{
  "n_layer": 9,
  "d_model": 256,
  "n_head": 4,
  "n_kv_head": 2,
  "head_dim": 64,
  "d_mlp": 1024,
  "vocab_size": 1024,
  "activation": "swiglu",
  "norm": "rmsnorm",
  "norm_place": "pre",
  "norm_eps": 1e-06,
  "positions": "rope",
  "rope_base": 10000.0,
  "rope_fraction": 0.5,
  "qk_norm": false,
  "attn_scale": 0.125,
  "bias": "qkv",
  "tie_embeddings": false,
  "parallel_block": false,
  "init": "uniform",
  "init_std_qkv": 0.0369,
  "init_std_o": 0.0369,
  "init_std_up": 0.0369,
  "init_std_down": 0.0184,
  "optimizer": "muon_variant",
  "lr": 0.00686,
  "lr_mult_o": 2.0,
  "beta1": 0.9,
  "lr_head": 0.012,
  "grad_clip": 2.0,
  "warmup_steps": 200,
  "schedule": "wsd",
  "decay_fraction": 0.551,
  "decay_shape": "pow",
  "final_lr_fraction": 0.0,
  "batch_tokens": 65536,
  "seq_len": 1024,
  "doc_mask": true,
  "train_tokens": 363700000,
  "steps": 5550,
  "dataset": "wikipedia_en"
}
MLP neurons of a small language model. Each row is named by its layer, matrix (gate and up: input weights; down: output weights) and neuron, and shows model dimensions 16-207. Each number is 128 + 24 x the weight over its row's rms, rounded and kept within 0 to 255. Numbers have three digits each. A neuron's up and down rows have the sign that makes its largest values positive.
After each neuron's rows, "fires before" lists the tokens most often just after its 100 highest values on Wikipedia text that the model never trained on; "fires after" lists the tokens most often just before its 100 highest values on Wikipedia text that the model never trained on.

L4.gate104:130173148110111174139134094161104124116111125116131164110127136148062118151119088146128104122152169148125117107147112092118144145084131156141141118162121136146140138140168134146177126152148170155152103118158128112131122146158176094115116115167136138136130076113112155107093082136087140109138136119136125114141146128110130129090132130131197113125096140099176153157149136162130163106133124113140180122160152070104085125145103111117129150146122156140142134134139128132125069142155142149154106123182093156106141163097118139141104153155127116153126160102125142143158156122140095087
L4.up104:055068112186132113126136150123153159091110096136156108147138147131099131144130108128123148091126140107175150103109171151143154112133156084098083115125145124107127094154160139139134078102129111159147140145127122122099153144105124128168167104123134085135061118149155159110103100132133121135135129145107139103153144146106109164126145084160135121110117144116148159143088167107138106121132134131133103131125148075128172152130124135113128152133120104140144097132154144114160120107144135121093097115167094193160144183153130138153134118106109169150095147113162129153124128154131124088
L4.down104:141096112068151095120152136114151175075129076128107098125117143124112113104147113135173122151145118088106148095094133146144129152137161118145107148137189148168129091143107115107131140156126155162144107110110131167153127108163119106123141156107168112131141151145176080140096147140144134115109165121087168099166120156112145088092120123099143162122105151140103176149129156124141107070143137164117125134164157123138124158136161103115113140121116134125136113082133110118115107135104123135093116116103133136132087087125145119104112140096128138122155115152124146143088075157125120150
fires before: "==", "===", "The", "In", "A"
fires after: "\n", ":", " en"

L4.gate705:127123124109118123079110113133123103139167138112125120118085113106169162131130127147153130090112118138095110123138142129099085156164113120094144110137162180128155097125151085089109121146122150136124121130124122138115103155131091119130136134131122091146124149137127159129137114103149137122142118073164110075099113157154160094125090117163199136082069121203107113090157127116109085147151138140147111131161156077095160106161170145128116144116127099128099123109143169105152147147090130119110128147107112120139162123119113132141100083090095135140136124091095144142125139146138150128
L4.up705:142173105107112127091141142176126127154109125115130128131111092108122135096171165153136111120112144163131144162117108112093101112139149150112094125102153130097165140145103151109133150117124112121185145159139111143094139114166113132119150109113124125122074072135175167110152099147117116150145131100089118140098077137135131116128160133152153111183147137175098126089093104127161155104162157097105109112132108116112122111133140073163131114105159136128095129137121133131168142141168121153114103120149135127127154154130144173125129106109106148132123114129159158135188140151121135134
L4.down705:160132157122158122168126164129186154098112133108115135115086146144128123140135154155130153118112122172158130139118127126120139125116077164143137138139143105140161154144169097113110134185117117148131119138145100132126124166163144096121162131139095144138140141137123155144100167136102147151139164116110085130102126161165116126130122105124099144132079107125098147093123147105107094126177081137103133128111129105138133105196116104100133145102125097136099076105094141132175124116157087129154114126102101106135107160166123132127127138096102130137142100115096102129100122093155140132
fires before: "\n", " "
fires after: " ", " —", ".", "oy"

L3.gate706:172157099165145128113090150149129153148173160133086126130150118120128124104150114159105115124164123065125112096137151112181123130143100120113157113147117159133103114148123109152113090116129136129145161121119110142122139158078098108118160134125109173146127134081164134134063121143108185112101095173153107103137084124111170096135134099115151121175086151087149084134127135157115140131140144131134105141116120152121148089122116110138098139131131106120135137119097098140150144091128145129115127150143093107106135108130121150119129110115149147131131167125137145176127127120126088114
L3.up706:102151097110157160133119142122146155112105124085124122140155173139107131141134144110102129112125120141135142139104131111179107092101151150111108140120104121128172145141083089157125141159116156151178118123128115093178126190134129130111117138151067115141152141120141110111138110122105146117153114096149142123113083155116130090128165177115125104143126096139162138078161075155073122117095100151090152166079114131135109110119117114120127193095103100163157110142127117140163170159124115132082114101121123154148125168116119126131089137164107161134175136132129145120125160097135115115
L3.down706:122126126122113113095156145132112172083107169155098102180085134111145107097161156123080126166136139126153167143113124153136116130157099097153132111147148148112109143106150152127098154074110198128124164122142155144150119180164124160140144099134126116126072122115158114140105086085113119143115128156125114108137110181139120079152111120165124125166098108197093154131104118135112073121124126133130120128077137122118105143117111117148102156133103136111155140123160154108089153155133133097138139152127122115111082125118128121170151124169172113116134137116147107148142110118123118105
fires before: "\n"
fires after: " ", "s", "ing", "ers", "y"

L3.gate132:103134127144175101111142163146135108139179105148112101111116138115105115113128105124150170061102128139143094123116128155175145136171094139140130120127105145156161114126097138172151128115148088108135124124130160130132095120140165128121158154157119125148130139144148067146108080121110108148092120109129125126099139125078115134117127089180148149134125113143133138075118149119127130166111130167138126157128097138118164100134141095131132162120140114122112119146118108102110116106126121132140148116146142116102121130125069157147137137103093129154151085133117104150121139135146150079
L3.up132:134139111128123128147155128154093126118143143112117134113120098145147109145182119136122109109182102139117115142112099114135113126121113104102131164141101117078154073120168104125119136161114106152087105126150089115114128152101121107138111166148149160165095128154144112171087127179135169119128126114107122147130092125185114134160132132165176183112102138154137107138144160133088057113140155080145144164120108112161182121127142121075120184146138151118098119135091131131120129131097144133141148124166121172129177141136109152135157152101147123131145084094135129172165139106131104121
L3.down132:119183107078157087111108117133161100107134148128156099083105157133104175130139164117086158102144150120139152107083139096140131150152135105132108144102109174148126131121118093155116144110123158161100131126155146109124134133080144143122152126180087153101111165091122147088109147101088116115097102135125124130162116191117097095117143105149143101154098112132100144125162150142142078080117123134140094121132079165132092121102117109118184140147082124157127102096133164132140179124143122137133148100114126099128157102146133146119111118151113143145184114111092129125129138177111102176
fires before: "\n"
fires after: " =", " ", " St", "ion"

L3.gate287:125118126165141130104142125135121089154168138150147153157107134116129098169139121107064131125145136109106136132157144199120173121097149138097126137182110162156122123118091123128148093147146094077125129130147135177158131149122153153155104147143124120139121133117110124102133163156162138118166114125102144132128136157136112137089088117094130123123086118138151139093143120168087151139100116148143086150194104097147129096140100144154140148151141111142145123124149157137133153138111124110147117110095140109143143079127144118140130138131131079163082080120162102155129080124163111106
L3.up287:127130184115122167121150153101071156094112139132114124154159148148129119130107071090084123156192085130122110129160135140131152084122157145114159118095150110139115146128149153096138085151108165111177119108099132139096176123132125137123152174137112095109138144143122132126112087115143178090083117135138176121174125115124151145152140120165119146123134098112121147107092164130144136158077148130054076104084115137131138162146160144146127101152111103126122176145135149137152134142147108129130150129097121126105136147095135100088155130159087098105148112118116143166132132150128137146
L3.down287:123131154139152118151141138143134135101130110093123132109107120134129108140161177151113110144046149138106110182113129186109161157134109096137144099111109110149108093133100126120141173187150122122117139135140142112104120137136111114156133088184142148100109102143124097153110109102118133089138152135126127118133131157105144076095091120103113118113105144126112098186156173124112099105135132132172148123143142086147121098094124115123147130123130148124141128105101108161135098153130116104123113145161163112174105147119157127102129122144171190109152054130153124165106119101107162085
fires before: "\n", "-"
fires after: ".", "s.", "es."

L4.gate554:142155093111098082166122155137151126189134126133137105126098107093147132111119101137102096138100129130091147139145113074118114131129119121145140068106159148129151143103141101081118114136155165166117128114152141130120122108128138104157148125107109158152089103115098182101167095123159157120145069090140140140101112128126155137111096123126102168114112091151143093094092111138148120155171111165169123158138156102116131117145119116151129126112142088122134143153112146138149166113141117132143168147065141138120143137114131143111155124097158150177180122124147131085116152144151121136
L4.up554:092150067156142131120145103163147157137130114097091091145106094121141102114140146091127104121161116173132132143099111099115104118164101111110128119159120163127096181122098141141131128095115167157155158117138123097114134132157107127163115131120111123151100124120134138119161151160150116116112094121139119117124122113127150093145103120093127146109147132117142112110109092110120126126148167134118123136085139137144114117131173138137061165112129099155112080120132163146168125161131073118085165137167142148119161159112141117154122155110104130108125102112115092166158124144127136169
L4.down554:125170125113139121139090116135160150151128125111122123115069140068117102116135139124108140160150169100104145157130142158121113105148165115129141135093114098152161072136124112140145132137138121118113143104112118104136105155094146093106146133114121138109108123106119164131125107115147145122105170175154101150133131125140126130149153106102107157172118127160112095087117181131131126137138105146141202127108128107089143136131123145123136141140106126119149101150143138126129137176190095123153153130070141145107135097093114116149148123160109070165165115104143123118120130142131084089
fires before: "\n", " A", " "
fires after: " ", " 1", " 0"

L3.gate598:093118134140144112076158087118150107129117085134100142122140151144085130139136141117100103066095114166175137125140146146151125133111159128154091124152108108170119149119105144162141120112151131106161115164104098129097143139127154085124108131170128132127117111112151102141160119118137147108150136169137117144128104163141081148096135123150116117095138106174129106076136187090148166124130148118099136128168127106138140118167124146138105083125135120120111126122166199127132127133115126105104150167102112127100101162131100212130101106126125101089114106098122100130144128152128124172
L3.up598:080100107141135118144138147149086129145127085098134099121101141130105141104106140137127117140084100175187095083146165100124160120108093142139119106154153153163100133123118112135158117120151104138124113189148147136103086112084078143118101155120122103118102143106148113146147115111133137133176091111147102129115129163128110113096139109115116141126121150097116164131126122147127117114107133114107105101164122129139118139172106091125134138152132073145166096147117147127145118143141137154095134168144106152127109095160099164134143108134144102122131092098101105106113117146151127146
L3.down598:139114152126133108070126163130148137143128116111110131180139158145124114134164151101179104122159136160139147132139101120127121140116153133151127112124144126113105129137163150153143138101180136143147146143125119142166135107147139088098130152170132189126117114114097104113133136156171109121099111115156112134137116133132123125124099160179115116157142116113079070106107147118113137124139127090130107092103114136146149143137104135108157154098110122093105122106133123157116118091112104140102104132154147121107149125097158166109170164111105146113155115124149144191139177153120141125
fires before: "==", "The", "A", "In", "===", "ished"
fires after: "\n", " p"

L3.gate399:140097115125127157150125117064129142113128104152110138113159107132105131118150125135083058122107172169131138146144117116142122147101108127143127130126132117104102117099131114103141179148093178103117168113127115143162104170124143119135126117175142124100123129153155144081127138124148077107110090107132107128112140148122145136185155111146145150121121104129144118128127151095185154113139141120117150108133135092120127117137101101123116147159135119122098093126115098124080105116121143120167155143118140155127114152127121166126144142109123156064152133108104125145114119168143141154
L3.up399:105089170139125142129100100122129127123162151131156126143169140093093123133119113084132096146120132088108121140120115120135129135121154136115134135163098133135141112151069139083147144139055117113165075109147128089112118104110108116108115136102128128147133158127131146098114109130176112137128157129134134145184179157122181131116093164153170099147092134095190148123179178145141128122137163175140144112096125126096110106120141107124122182102109101153131118104123137143119112146155127134102141096123128125142131119128125126161126114144168140088120114127114150143157120109102159098
L3.down399:139113108129159109129160091114114137134102139161106108112111139143097145123119115141142115096117157101115109113177112113143097096152109091127120139131169125114135114095136100130144144146133107111107149122146108114157106129164114128176169139100092104144146131138119088094144138084138106139128072130160113115150084145115095119126152109142135179160147145124049138086074136112149104114104122111142116176161091077133108149116140133142176170131091148158126102142128171109135116121126131131159135162140123127132088122111109126090140123112124131159153101109129133152110127146078113172
fires before: "==", "===", "The", "S", "O"
fires after: "\n"

L4.gate301:125143116141108145146130123129187145146124087139129142138092144156065157135120134170113070115107070145151118104133136131158192139122095130138135126138106122121144125099081107147135147094138160143142154112137143126085120100116119100135098127141100096143145113158151170124140156097185135101112066146151170097149119106127097173122147139167151130111125109155153122097122100154145083146134136151118155108126112134134156084109140129098109077115111144139128093139134108160121125150140079098107114134140151191119149139124104101136076158123127160089145145104105133137129156163097133141
L4.up301:125109092147122150128111121136175139135129114122111135135122147155085161109107155146146078105152106133136118136150139094155141081137092100131120122123118146134140115120112126129111149089124174138167169113126166124120115134140124123124129138152115097116166116135186153139159144120134176088105088143144153101179142115126109183113119097153100153132124148142142118111126115144115127140155103176115130137131095090140112087115136139075121094093104118110115114134108148142134099100112100128096051081130102177137155141127121077083112186140151112106127130116073129159123154125136112112
L4.down301:113071113166119113120138108138168131121148127127116100133100148151122156112108162129155127125165147130110107134140126083143119055152103112148131119106120179133166137134174127146104151113138155138146131139101170115133114130155132116137166112181116081105164151117167145112137123135125124093135115165137141112150154121088124176101167104143115134163123145100135107089127213143133136145123118179102142124129134104133109095117105135097100144083135105096132118173054155151110131105129111154119077095127104178128171118124126090090093170163137107109140132139102129150096140135123089109
fires before: "==", "===", "The", "In"
fires after: "\n", "=="

L3.gate902:093134173131126140129132132115125084142136150154154165113120120116131152142145125145067130091129115155129142155107142135121118098098125118128107144147113124144113133142140118149140132162099129102148155156157089161126129101143109112168127133128126126145101112130119151135122158120118086132136155120113148143149100132151081127108135084136171115106086090142094113131121134163137106150148123122193043117162089094134116134155100120147134131123144142086116158156155098132164111126137128085136132125115104145134134087157143077143140153140084103112122115110107147178136103140102137145
L3.up902:141164125101133117109164156137111111134165130123141125151149140121145169119148142147123140142123150167124071103117116149175075152124110091164133140096116143097104158139123110132156121162149094126106134142156145098141120091101083143157151085110102151108149108134105146131122142182052152136139144162097117119130147131095125144148159145124099133135120116110110117117103118162135113143141156117109157138137169100119151138170155133123115172113091109140114143090115113087148122120129120123150084162180098084176127140131136122182136135115115142101103088121173136150121153158122126142
L3.down902:117201130132153117103095140123134165120102107141107147103142112140120140147115076165124103113119169108119139144107155131142116165138113108124177113104170124141096152110131140125159157145126140131164154120159120165140131146153126120118128113129139086163111114154125153105149142140166137146124116148132149158169136138105104154114168103158106145131116113120114100138156098130118125126121138107126099150137110124113121135137152118164098134126165144099109140128184127113141162094184131082169130127143114171147110134106121108163162119111081132110115130131132149118156060105109121126
fires before: "|", "-", "\n", "|---|---"
fires after: " |", ".", "|", "°", "qu"